From a checkpoint of a small transformer trained on Wikipedia.
Size: 13 layers, width 320, 5 heads of 64 (1 for keys and values), MLP 1280 SwiGLU, vocabulary 3082.
Architecture: RMSNorm before each block, rotary positions, no biases in attention or MLP, untied embeddings.
Training: a variant of Muon for these matrices, 1276M tokens.
MLP neurons of a small language model. Each row is named by its layer, matrix (gate and up: input weights) and neuron, and shows model dimensions 208-271. Each number is 200 + 30 x the weight over its row's rms, rounded and kept within 0 to 999. A neuron's up and down rows have the sign that makes its largest values positive.
After each neuron's rows, "fires in" lists the words (lower case) most often at its 100 highest values on Wikipedia text that the model never trained on.

L7.gate584,230,233,176,198,187,225,207,210,242,188,223,190,149,197,239,204,189,147,212,180,180,169,172,161,203,191,193,172,154,195,174,187,257,192,243,180,162,203,231,192,232,178,197,236,162,248,241,224,256,211,193,255,154,185,167,210,180,203,177,167,194,199,232,232
L7.up584,181,256,198,152,191,175,211,187,203,176,183,203,226,220,186,183,133,170,241,206,196,181,196,210,124,169,204,182,201,199,246,289,182,214,167,127,191,209,200,141,205,184,215,222,208,169,199,201,214,175,193,227,201,204,206,207,155,147,211,195,171,186,241,163
fires in: "and", "attempts"

L6.gate948,186,230,209,205,236,223,180,165,165,214,194,207,218,191,222,260,225,216,200,205,203,226,180,170,203,230,188,199,214,164,149,206,222,170,225,201,209,199,204,217,188,242,234,187,249,169,182,216,178,197,233,240,170,156,201,192,204,225,202,223,194,198,233,177
L6.up948,164,184,182,190,243,254,215,261,149,218,194,198,247,229,193,193,246,167,238,201,280,179,242,173,201,213,186,185,148,225,189,209,218,200,204,227,245,188,194,229,191,205,196,171,191,136,149,200,174,209,211,229,233,207,144,210,193,192,209,164,204,206,183,161
fires in: "from", "of", "with", "by", "to", "against"

L7.gate55,182,197,223,193,175,184,244,209,253,215,131,247,190,156,256,241,196,176,189,147,171,156,173,156,250,236,164,201,151,204,191,216,166,219,180,180,165,157,219,208,172,239,188,200,194,206,205,206,215,203,99,222,179,194,214,227,152,230,194,254,209,187,240,223
L7.up55,208,204,228,199,223,226,263,223,199,151,184,145,173,224,231,172,203,200,191,213,216,224,273,250,115,203,186,189,233,192,179,158,197,231,207,157,191,229,210,167,214,221,183,157,213,186,179,163,228,184,187,179,241,203,200,200,190,186,217,205,219,154,195,176
fires in: "is", "a", "was", "an"

L7.gate783,192,211,218,238,167,190,206,226,260,205,175,144,135,174,218,221,88,204,226,204,202,198,200,163,185,210,176,249,236,220,242,180,253,235,210,217,164,240,176,170,138,218,185,163,186,167,182,202,209,221,228,248,204,221,194,192,199,220,219,143,247,213,222,225
L7.up783,222,187,206,197,219,175,197,220,228,244,226,210,157,173,216,149,219,242,202,181,140,181,209,193,194,211,220,207,181,195,113,216,195,191,202,200,215,247,224,200,218,259,184,175,254,184,151,218,192,195,147,181,109,221,215,194,190,222,228,184,223,226,201,184
fires in: "remained", "as", "remains", "remaining", "followed", "release"

L7.gate37,224,207,185,191,190,205,194,189,145,275,229,177,198,210,162,206,200,246,211,165,173,164,199,161,189,151,153,159,133,201,225,239,199,206,233,182,225,160,224,221,206,170,163,206,188,214,244,243,148,204,225,234,219,203,196,194,157,188,156,124,244,177,171,223
L7.up37,213,189,170,191,226,222,162,232,147,228,224,210,208,202,217,223,212,184,185,202,183,274,168,248,189,241,223,191,243,235,223,224,191,204,191,213,199,220,179,167,197,195,186,164,247,206,188,211,156,163,272,158,183,195,226,234,184,118,242,151,162,192,157,154
fires in: "and", "other"

L9.gate102,222,184,215,257,206,255,223,156,176,241,262,216,160,207,200,194,225,200,267,250,170,179,146,234,188,195,204,210,203,204,165,225,200,194,220,226,196,201,235,170,190,205,232,233,230,196,226,232,213,190,137,149,180,161,197,195,187,215,170,193,178,203,213,189
L9.up102,137,145,142,249,255,211,222,173,188,205,224,153,173,156,162,168,222,254,174,204,150,156,231,228,207,199,245,176,163,200,252,186,195,201,173,166,190,190,206,218,183,242,210,248,225,198,230,206,242,230,205,212,192,245,220,238,190,165,255,166,224,136,244,196
fires in: "for", "of", "to"

L4.gate801,191,197,157,215,142,210,277,173,145,235,201,228,172,203,191,265,194,250,143,222,178,207,203,219,200,190,235,220,216,223,227,212,195,186,191,217,187,168,234,214,265,225,197,192,186,239,171,236,189,199,229,170,176,249,161,159,227,225,162,155,172,191,201,209
L4.up801,189,192,217,264,132,199,180,198,199,237,243,171,213,231,198,219,182,249,233,147,136,209,146,241,198,196,224,216,227,165,214,198,152,166,195,176,216,181,236,198,238,213,195,186,212,223,195,178,237,204,180,161,184,193,235,177,193,177,140,216,174,147,194,213
fires in: "later", "second", "early", "further", "clear", "third"

L7.gate294,235,186,199,191,209,209,177,167,241,246,209,225,169,188,155,228,205,141,141,185,181,197,201,177,228,178,214,140,194,182,216,176,216,207,190,206,180,183,195,149,164,191,207,181,221,208,164,181,191,205,196,205,231,210,208,198,208,220,223,214,216,165,194,252
L7.up294,194,163,222,167,163,180,209,194,226,161,220,216,202,173,181,242,173,213,185,151,179,191,202,219,252,217,229,215,270,167,241,260,138,274,227,224,229,202,195,139,179,227,213,199,253,213,182,207,267,183,182,142,193,243,209,264,172,169,193,113,176,184,200,245
fires in: "that", "which", "what", "who", "word"

L6.gate239,159,191,229,236,206,215,243,193,154,151,216,180,224,197,249,124,152,168,184,173,202,210,221,200,290,215,185,224,215,103,183,222,149,182,248,205,171,183,207,230,211,208,188,185,201,213,175,202,207,193,167,213,268,230,223,234,196,236,151,170,215,230,173,177
L6.up239,188,240,243,193,194,193,227,198,203,187,207,197,190,191,213,159,156,204,141,133,231,135,196,235,278,215,212,242,177,201,200,201,181,223,228,166,208,214,184,220,223,143,188,193,164,184,225,208,212,195,173,182,181,192,201,179,169,178,200,203,161,173,194,207
fires in: "of", "and", "about", "in", "on", "to"

L9.gate433,202,193,203,183,241,190,180,187,169,265,204,220,246,254,220,265,212,233,214,243,200,179,186,206,207,205,193,266,213,211,184,230,201,153,195,239,172,191,197,249,199,222,236,153,215,210,234,207,200,131,240,200,209,230,197,170,170,222,211,218,183,222,160,212
L9.up433,202,155,213,216,224,214,222,176,171,183,213,223,225,166,186,187,199,250,163,196,215,211,208,117,183,239,191,184,201,163,216,180,202,189,251,168,215,210,219,138,264,195,204,250,190,184,184,290,147,199,169,172,166,212,219,242,175,216,206,165,135,165,187,195
fires in: "the", "in", "competed", "won"

L6.gate475,186,149,219,190,243,153,144,176,164,222,187,223,180,200,212,215,230,199,182,171,167,181,170,172,202,247,174,253,230,258,165,189,196,202,208,179,233,211,169,220,188,158,160,187,205,167,201,252,192,213,237,209,192,199,211,183,270,196,179,227,166,224,131,146
L6.up475,189,154,203,182,191,231,191,178,201,171,212,204,195,201,172,181,220,238,177,166,199,275,187,233,184,144,211,203,228,202,232,200,196,210,197,198,196,180,225,182,215,230,190,157,178,179,173,171,253,208,280,209,252,230,262,196,221,194,183,211,167,193,220,200
fires in: "a", "ll", "israeli", "israel", "switzerland"

L6.gate1186,179,200,229,153,197,267,246,190,249,220,201,144,217,223,210,207,203,166,196,192,174,169,164,204,200,251,175,175,213,207,206,235,260,196,193,174,226,175,176,198,238,175,170,196,183,261,200,206,189,205,209,224,201,185,211,250,181,179,151,204,215,167,181,200
L6.up1186,206,185,188,206,187,193,229,199,156,174,222,182,243,233,210,229,177,192,183,223,184,232,168,207,213,184,202,264,247,177,197,233,203,211,222,178,256,194,185,251,272,219,207,209,210,211,201,259,195,213,237,223,224,237,205,247,177,226,171,260,229,185,222,183
fires in: "and", "of"

L7.gate902,196,205,140,253,162,214,243,177,185,220,156,235,186,229,189,208,237,224,196,171,213,229,246,207,287,206,140,208,200,196,155,181,187,205,225,168,190,187,196,202,230,245,210,255,181,177,186,216,193,242,159,222,198,201,199,237,196,196,179,148,200,211,166,228
L7.up902,229,224,191,190,170,227,196,173,206,190,190,201,199,189,218,212,263,222,166,174,191,211,192,213,169,210,230,251,171,174,201,215,187,208,194,211,184,173,167,247,184,200,256,179,198,190,190,185,194,192,179,154,201,234,255,215,185,222,241,151,186,171,117,204
fires in: "is", "was", "be", "want", "rather"

L5.gate154,158,169,222,201,199,217,234,195,203,188,206,265,196,246,225,234,182,225,189,112,162,207,193,207,265,196,255,251,227,188,193,206,194,274,280,176,204,244,176,216,209,180,163,173,229,189,226,193,239,183,182,240,177,220,217,180,219,186,219,238,175,199,181,168
L5.up154,264,173,202,182,170,204,215,193,228,187,161,229,177,181,216,189,255,208,215,176,250,237,191,204,202,188,220,221,193,236,181,205,177,190,222,165,167,233,162,199,166,182,208,211,202,212,211,266,183,194,186,218,208,184,271,232,216,209,153,212,172,217,231,176
fires in: "of", "between", "with", "both"

L7.gate611,108,207,175,172,180,250,200,174,202,170,234,206,216,230,204,243,169,196,177,186,158,239,182,199,202,195,184,165,151,158,246,198,216,196,188,170,187,231,211,241,157,227,229,185,210,216,247,206,241,185,222,195,231,224,221,210,174,216,152,191,216,224,200,207
L7.up611,165,187,231,154,177,229,189,189,198,234,222,227,143,257,195,210,192,254,228,216,228,183,225,217,252,223,204,220,138,209,216,199,170,208,207,157,223,198,191,244,178,173,217,196,211,204,143,202,145,207,212,223,233,167,179,202,212,234,202,171,192,194,158,165
fires in: "with", "to"

L6.gate581,207,224,207,188,218,185,206,190,217,205,257,196,192,296,225,195,206,159,175,186,171,220,140,150,191,231,214,211,191,198,205,213,191,188,188,247,182,213,203,172,135,191,144,171,247,161,216,175,234,202,224,223,195,203,181,174,245,176,175,204,205,208,150,228
L6.up581,224,218,175,225,199,209,223,196,207,186,216,206,210,171,166,188,266,209,204,126,209,152,231,200,221,200,181,213,188,169,190,248,190,137,176,225,193,247,177,230,169,233,207,234,215,195,253,206,214,157,216,211,184,261,215,244,210,113,217,224,188,254,216,204
fires in: "which", "book", "s"

L7.gate869,232,214,202,186,249,193,184,192,205,189,130,215,222,162,218,214,239,192,210,173,240,182,189,218,203,120,171,187,228,194,190,172,224,177,182,239,177,194,208,185,207,243,180,165,200,244,142,173,246,182,205,162,217,165,210,146,208,196,219,220,222,160,189,218
L7.up869,226,242,217,222,198,192,221,247,201,162,213,151,221,197,202,160,218,190,174,163,193,233,218,205,204,242,237,205,209,179,175,178,184,219,162,147,249,212,215,182,174,226,255,187,189,222,232,269,249,186,234,226,219,225,236,168,190,202,160,184,226,258,168,161
fires in: "had", "have", "united", "also", "has", "who"

L5.gate36,234,246,241,250,176,214,188,139,163,232,210,200,149,242,207,227,206,238,213,191,210,160,181,148,212,187,219,230,210,188,249,175,190,196,184,151,214,190,180,242,208,199,183,221,169,224,195,214,203,193,178,165,200,186,210,190,232,238,187,228,198,168,232,210
L5.up36,220,238,204,239,218,241,223,150,160,168,228,214,188,209,191,212,186,177,236,192,199,201,125,216,203,173,188,203,198,207,243,198,170,212,146,163,217,207,185,177,225,184,200,224,176,248,243,249,208,202,191,207,220,226,237,191,186,196,188,208,198,276,222,138
fires in: "of", "between", "among", "thunder"

L9.gate324,174,226,179,185,207,234,198,166,230,209,224,231,146,234,238,151,182,228,160,218,266,220,206,252,163,146,196,205,204,144,181,185,239,199,191,214,196,191,197,249,189,219,212,194,200,241,239,199,206,200,223,161,163,161,191,223,183,187,177,224,185,215,214,162
L9.up324,189,241,244,176,227,197,203,177,162,201,175,224,190,170,238,236,224,220,253,204,212,170,197,198,178,201,204,174,198,168,161,180,196,217,177,181,137,256,177,170,187,192,201,141,166,141,188,204,191,217,105,194,214,193,204,205,196,173,158,214,238,188,237,145
fires in: "was", "been", "were", "as"

L6.gate128,169,176,208,177,170,199,166,217,190,213,195,174,235,156,241,185,177,208,218,210,173,261,171,229,203,191,209,190,174,193,184,216,241,165,228,206,206,189,234,208,250,197,206,203,223,151,246,218,209,204,194,191,200,169,161,193,228,184,187,217,207,160,215,205
L6.up128,231,205,227,219,210,178,177,180,240,188,183,136,160,187,255,189,161,203,191,244,133,128,188,170,190,225,246,225,209,157,199,180,200,192,175,159,155,228,214,208,185,193,181,199,221,199,245,153,214,227,224,216,205,269,213,189,217,190,154,202,190,237,212,141
fires in: "of", "expressed"

L7.gate1118,243,166,250,225,188,201,149,216,262,261,217,251,183,249,205,181,165,208,164,213,146,184,166,190,245,221,201,185,147,201,199,181,139,186,244,202,162,267,288,215,236,226,203,159,187,170,194,229,195,238,182,173,248,218,150,153,246,178,171,249,194,219,251,275
L7.up1118,209,191,201,212,179,229,191,238,199,192,226,244,275,204,210,257,150,213,216,160,218,227,221,247,248,168,151,138,200,200,216,166,212,276,154,151,187,181,212,184,214,222,197,160,166,163,152,217,168,240,204,243,176,190,203,203,225,255,196,216,163,208,222,261
fires in: "at", "below", "close", "middle", "two", "there"

L9.gate934,218,156,235,226,273,237,236,171,210,202,238,230,223,208,140,185,224,175,180,139,139,148,187,200,235,174,182,252,196,178,135,225,212,194,186,156,212,175,153,183,198,240,175,180,193,192,240,215,184,194,227,132,249,192,211,223,222,193,249,187,237,226,204,210
L9.up934,163,229,153,207,217,202,204,218,260,192,177,210,158,129,180,217,194,171,190,176,143,234,202,185,197,209,159,209,189,212,148,195,233,212,202,181,241,137,199,174,196,157,214,159,187,204,171,226,185,205,194,146,181,164,187,164,196,205,151,243,207,230,200,206
fires in: "was", "been", "not"

L7.gate311,202,192,182,183,190,199,190,198,210,213,252,188,168,179,232,217,189,205,216,216,253,225,199,218,246,206,250,215,225,283,216,178,192,234,182,184,225,164,184,250,250,206,238,168,191,184,188,226,214,193,181,204,214,240,179,230,175,196,167,237,177,220,112,188
L7.up311,191,181,224,228,165,228,206,231,159,227,200,117,218,230,198,213,164,198,193,237,184,212,202,209,218,230,239,218,199,217,192,215,148,193,204,170,215,199,179,163,203,227,194,227,208,191,217,171,300,192,234,235,150,248,229,247,172,163,178,203,158,184,209,242
fires in: "he", "it", "she", "they", "montgomery"

L5.gate325,231,202,207,195,187,263,185,145,234,194,229,217,188,154,229,205,249,165,203,221,240,218,177,244,229,172,247,213,174,149,241,219,133,172,230,165,178,212,219,211,189,223,182,179,193,191,231,178,209,218,157,187,240,235,205,201,195,265,217,187,174,209,193,246
L5.up325,188,203,222,169,222,165,179,155,185,243,221,205,200,186,218,206,265,153,221,173,155,224,228,248,194,177,238,227,166,202,204,175,214,204,253,174,192,250,174,200,192,202,187,209,190,242,206,205,189,153,162,282,194,231,232,183,167,170,216,219,215,151,222,238
fires in: "to", "of", "in", "on"

L9.gate1180,161,233,148,207,265,262,188,189,159,178,160,203,249,169,192,214,146,186,242,208,161,181,185,152,172,167,206,243,161,205,175,214,209,209,209,208,164,186,210,250,162,213,136,219,211,189,222,235,167,219,188,215,195,252,182,161,196,227,217,178,189,190,222,190
L9.up1180,180,137,259,218,224,213,175,177,184,215,198,224,172,172,220,198,211,170,193,208,202,204,203,202,177,249,174,226,291,212,195,205,200,163,118,222,235,168,229,232,205,213,248,203,194,240,208,223,198,238,200,225,200,247,192,169,243,195,176,227,206,224,203,189
fires in: "of", "for", "to", "had", "from"

L7.gate463,168,194,162,242,181,208,164,176,220,208,201,186,232,252,219,197,174,226,181,199,230,207,233,141,206,207,182,224,233,147,157,187,142,209,189,205,201,191,199,196,204,199,207,252,173,232,207,216,164,188,195,234,178,174,203,215,205,212,223,139,175,218,148,112
L7.up463,144,212,151,168,252,221,256,175,143,188,237,186,194,188,204,133,227,178,198,205,200,186,192,159,213,172,204,199,178,197,212,176,244,249,197,198,183,249,158,174,210,214,271,166,218,131,229,228,217,219,225,192,168,165,180,215,202,232,203,205,256,140,182,176
fires in: "to", "of", "for", "on", "from"

L2.gate257,223,241,176,196,190,187,209,224,192,213,204,225,198,238,286,204,177,195,231,214,166,258,190,216,279,263,224,187,127,208,199,157,241,170,221,151,227,235,187,199,186,149,232,193,241,219,227,197,207,218,158,206,187,221,251,201,116,190,185,192,201,192,158,184
L2.up257,242,192,159,264,228,219,239,184,165,232,213,212,180,199,265,233,203,149,238,258,184,237,190,213,265,262,241,228,140,260,158,229,264,225,213,152,186,227,201,208,180,219,218,211,163,216,166,208,213,182,194,166,211,230,217,179,185,208,205,208,184,133,216,176
fires in: "there", "rest", "only", "most", "evidence", "therefore"

L7.gate1179,178,185,173,202,204,214,273,231,188,181,266,199,215,251,174,169,223,203,176,155,151,160,172,218,189,217,241,219,203,204,166,206,195,138,203,198,171,214,280,137,216,191,198,181,225,201,195,171,199,186,161,153,213,221,169,152,177,209,239,198,198,197,165,179
L7.up1179,178,227,182,152,207,145,187,243,162,207,200,192,213,150,217,234,176,190,141,175,167,188,216,229,204,190,186,229,251,193,225,108,162,143,150,238,174,238,254,192,222,212,206,180,224,196,187,155,173,236,200,157,149,188,225,196,174,211,230,180,204,178,206,222
fires in: "is", "was", "are", "of", "came", "were"

L7.gate960,213,189,193,177,188,259,229,232,165,176,193,184,240,221,159,203,168,158,184,177,226,221,165,206,235,185,209,236,138,216,196,241,220,214,160,225,214,216,206,181,275,208,201,145,213,160,189,189,229,148,213,236,143,164,180,174,175,219,207,178,194,213,165,221
L7.up960,215,182,208,187,186,171,174,203,182,240,187,203,198,237,188,235,234,194,162,225,184,215,217,206,247,215,235,216,194,175,194,210,159,210,144,204,201,130,184,183,208,140,225,214,213,234,175,195,210,179,173,172,176,137,137,225,174,110,179,215,167,202,115,187
fires in: "is", "are", "be", "showed", "appear", "was"

L7.gate135,204,166,189,223,193,214,210,226,144,230,188,219,213,167,194,293,162,226,254,174,187,200,207,206,205,218,228,201,228,221,192,187,185,195,214,203,206,176,203,235,241,237,181,210,207,232,255,237,119,191,156,200,189,228,163,198,195,153,214,187,139,173,190,213
L7.up135,148,175,189,217,221,218,180,189,155,208,246,219,193,154,225,252,219,225,175,188,203,202,152,135,196,204,211,200,232,240,178,221,198,194,213,231,208,159,151,179,205,205,199,204,191,221,243,216,188,223,117,188,184,185,238,222,194,172,214,240,211,164,161,179
fires in: "from", "during", "by", "of", "before", "until"

L7.gate221,202,213,219,156,276,211,122,194,216,198,179,237,219,170,246,175,225,169,275,166,191,174,215,180,265,258,190,282,214,247,217,177,207,200,223,241,213,180,244,157,188,176,142,186,209,187,230,203,177,223,159,222,216,213,163,227,171,241,206,251,135,211,186,179
L7.up221,159,174,147,161,196,214,187,196,177,208,239,220,175,179,212,165,194,212,199,179,136,178,204,216,171,232,132,222,171,223,268,246,184,198,214,249,227,148,182,190,203,163,165,221,175,207,163,231,199,296,214,254,175,117,232,218,184,204,155,201,207,219,202,177
fires in: "after", "while", "during", "before", "when", "if"

L9.gate819,139,211,139,153,183,184,205,184,196,176,153,239,248,195,223,166,198,199,148,195,208,197,221,207,183,241,194,241,264,197,260,180,192,256,248,226,207,210,182,205,220,233,188,260,207,160,192,208,128,228,240,176,151,261,206,213,180,173,195,223,195,200,224,218
L9.up819,206,259,170,174,229,252,175,234,223,232,212,173,255,192,174,185,223,198,233,228,217,193,183,184,200,195,184,187,170,208,186,190,154,245,202,237,199,230,158,231,153,162,205,155,235,178,171,159,153,163,148,221,79,225,230,233,168,187,248,182,224,197,183,153
fires in: "as", "became", "received", "been", "was"

L4.gate1260,152,214,186,198,128,178,204,201,202,222,180,181,212,200,190,242,242,216,203,168,174,222,179,178,193,198,197,212,243,211,220,145,223,170,218,150,170,182,173,121,233,246,204,212,229,183,144,204,222,225,283,191,202,205,184,164,266,190,243,175,207,192,171,187
L4.up1260,173,195,163,212,187,197,176,219,218,201,214,178,191,250,202,219,162,176,219,203,144,201,217,209,199,185,194,199,177,173,180,231,241,205,171,209,224,273,186,207,182,215,228,147,165,197,168,238,179,221,259,189,270,208,247,229,200,206,147,223,252,247,171,157
fires in: "who", "sr"

L7.gate1154,197,186,239,245,232,209,139,162,211,187,192,204,198,157,272,211,159,248,217,245,153,205,227,242,154,212,234,166,216,211,259,207,243,183,199,191,242,211,152,188,151,271,140,235,216,206,169,225,212,193,196,268,209,165,167,153,202,175,201,206,238,223,223,225
L7.up1154,159,203,206,204,190,160,183,213,174,215,236,186,184,244,196,201,171,113,215,138,154,195,255,209,136,215,165,212,126,176,179,222,173,213,199,159,202,235,178,186,250,193,216,168,219,155,182,173,207,203,192,226,160,214,229,185,256,151,200,245,202,197,200,170
fires in: "a", "one"

L6.gate911,213,154,194,198,212,238,243,195,167,167,205,190,209,178,205,188,239,200,169,203,252,223,240,137,204,222,201,170,169,208,159,167,202,165,274,217,231,179,208,244,180,205,176,197,166,233,207,203,133,213,200,193,238,182,181,206,226,251,260,226,142,200,199,163
L6.up911,176,187,226,193,137,198,247,205,213,212,216,220,246,187,235,190,248,238,243,194,226,205,261,222,194,215,271,198,181,214,180,224,218,210,248,180,186,189,162,203,271,232,202,199,216,163,202,229,130,188,242,176,182,195,204,178,225,202,225,198,207,229,244,158
fires in: "in", "to", "of", "for", "ncaa", "from"

L6.gate922,174,207,187,259,200,224,214,211,188,175,243,206,195,208,213,184,224,184,231,170,193,249,147,135,224,193,194,195,156,186,215,229,251,205,140,195,274,218,214,217,133,246,191,231,181,235,225,245,183,236,257,207,229,191,132,213,205,233,236,217,190,195,173,170
L6.up922,202,202,141,223,211,191,193,207,166,205,154,204,222,235,207,214,218,209,223,176,221,197,257,237,220,198,180,195,189,173,234,238,187,182,237,260,159,230,152,167,180,186,211,200,300,162,200,189,207,218,189,204,230,191,216,196,218,161,178,212,221,216,226,161
fires in: "in", "to", "of", "remained", "on", "from"

L6.gate70,173,177,190,253,220,222,207,198,191,199,175,241,200,214,189,219,196,160,133,231,207,221,260,133,250,155,194,172,157,149,199,134,156,202,202,177,151,148,175,236,202,215,221,200,231,176,213,191,171,177,227,239,233,199,175,242,164,200,161,246,221,185,214,198
L6.up70,191,161,211,159,189,196,216,133,220,171,237,216,203,175,276,219,218,221,168,230,188,188,203,244,167,212,200,216,243,187,236,268,247,190,222,244,255,213,195,155,160,196,227,172,204,203,229,237,207,195,196,168,207,183,236,195,201,168,158,216,211,102,198,158
fires in: "from", "at", "in"

L6.gate142,205,174,208,187,188,214,232,206,191,213,213,204,194,199,195,240,193,227,211,245,184,243,223,267,184,282,180,176,190,208,195,212,177,214,231,180,134,219,259,181,215,206,177,218,196,197,216,158,187,209,200,206,209,222,197,213,170,251,188,157,195,153,222,234
L6.up142,185,153,214,228,216,229,206,209,201,211,218,189,172,174,221,183,224,221,220,189,216,210,220,207,185,139,189,240,231,166,229,189,198,235,238,216,238,155,215,154,187,165,127,166,203,180,228,200,220,223,162,199,184,156,207,186,186,190,189,291,172,197,211,224
fires in: "after", "before", "since", "of", "until", "upon"

L7.gate768,148,221,218,149,164,195,163,236,205,179,220,172,189,259,193,243,109,207,192,239,192,200,180,182,231,162,186,196,170,214,251,203,188,227,244,232,173,222,179,171,210,206,192,180,246,206,164,142,227,215,235,172,173,234,172,231,209,190,180,241,221,218,217,135
L7.up768,205,240,192,208,209,177,232,208,241,201,179,194,205,152,217,212,159,175,210,213,155,226,118,218,236,257,172,218,181,182,256,176,204,202,257,220,193,233,202,206,171,188,189,188,301,217,208,175,205,201,227,190,220,200,180,176,183,235,193,191,191,189,196,188
fires in: "all", "two", "three", "of", "fifty", "following"

L7.gate1245,258,226,207,235,173,225,208,211,233,169,222,269,205,146,179,196,151,207,150,171,215,195,172,197,193,230,141,207,215,181,220,161,249,210,175,243,194,221,216,175,226,236,171,154,241,200,192,201,243,163,181,267,162,213,133,160,176,195,232,208,180,224,210,216
L7.up1245,204,207,205,181,294,155,179,176,196,199,214,208,159,189,211,222,253,267,205,195,161,192,239,170,175,190,156,220,160,151,166,266,243,158,214,193,134,197,172,222,135,217,187,125,192,133,175,212,187,193,133,179,179,216,143,200,227,172,187,210,214,230,227,205
fires in: "are", "were", "was", "of", "a"

L6.gate388,175,222,212,188,176,217,194,177,174,195,186,160,188,220,192,252,135,171,122,266,208,225,180,124,175,227,177,182,165,230,212,218,253,215,153,214,240,203,163,184,217,235,211,188,261,206,171,171,191,244,225,214,172,201,178,211,131,242,186,152,162,175,268,153
L6.up388,219,219,217,249,167,175,145,212,139,207,198,254,210,192,191,234,223,173,190,220,149,200,237,230,166,252,196,269,227,246,233,202,191,224,172,204,216,201,171,149,227,228,209,206,203,161,143,160,204,186,171,228,164,232,234,201,186,213,157,226,178,193,279,175
fires in: "a", "last", "unity", "second"

L2.gate491,216,205,224,192,187,164,191,235,252,199,235,230,203,154,221,244,250,213,178,197,201,218,143,211,167,204,220,169,167,209,235,226,186,226,252,181,186,198,159,190,207,220,271,210,161,187,182,211,209,232,166,249,180,231,247,206,156,198,192,243,185,252,192,220
L2.up491,227,198,191,167,176,227,182,236,217,144,217,192,144,247,216,139,173,207,185,217,187,270,154,200,176,225,213,206,174,149,239,225,210,235,202,134,167,178,211,212,228,212,237,244,183,207,171,201,167,200,192,204,200,239,211,198,156,172,196,194,210,209,221,194
fires in: "this", "of", "and", "concert", "constitutional"

L5.gate888,169,201,195,228,207,246,221,167,209,226,189,144,209,226,199,203,189,168,167,193,202,210,170,203,225,239,214,198,164,192,201,195,197,214,218,158,204,269,230,231,158,208,246,150,248,183,209,177,188,229,239,216,233,195,197,191,155,232,267,191,197,153,171,193
L5.up888,187,181,212,202,213,206,183,222,181,221,233,235,144,258,221,212,208,174,220,236,159,219,149,198,167,195,218,226,280,154,217,195,161,227,250,172,144,291,181,224,205,176,240,242,246,158,201,161,212,183,175,181,210,167,161,201,236,163,177,263,189,232,181,191
fires in: "of", "with", "on", "between", "to", "protect"

L6.gate605,220,243,148,185,251,135,153,192,199,165,214,225,236,201,150,192,209,183,196,174,194,179,197,195,187,220,165,214,255,213,170,217,146,175,216,251,202,177,232,192,157,159,229,180,233,249,168,175,183,213,166,152,211,234,192,185,186,172,196,186,288,221,223,228
L6.up605,252,182,195,191,192,206,224,167,208,193,209,276,207,203,146,178,170,172,274,135,198,169,217,197,213,194,120,224,200,189,156,218,148,260,197,138,210,218,197,227,179,175,205,212,200,176,184,139,238,195,114,191,181,247,223,237,206,194,187,185,188,225,198,209
fires in: "was", "be", "is", "were", "been", "not"

L7.gate121,146,193,233,204,223,181,216,242,160,233,189,202,155,212,251,210,223,180,190,184,179,131,215,189,207,170,178,208,157,213,173,253,200,202,185,166,209,264,162,207,179,237,224,181,234,169,224,256,224,221,168,225,203,190,231,231,169,149,189,211,200,201,180,210
L7.up121,174,230,215,174,203,259,176,199,172,179,217,193,193,117,184,176,213,276,225,179,206,189,223,241,200,198,166,193,237,186,184,192,155,214,160,250,207,201,187,225,212,209,178,226,201,195,153,194,195,213,213,198,220,234,207,199,222,225,256,230,245,188,170,244
fires in: "is", "a", "was", "are", "israeli", "israel"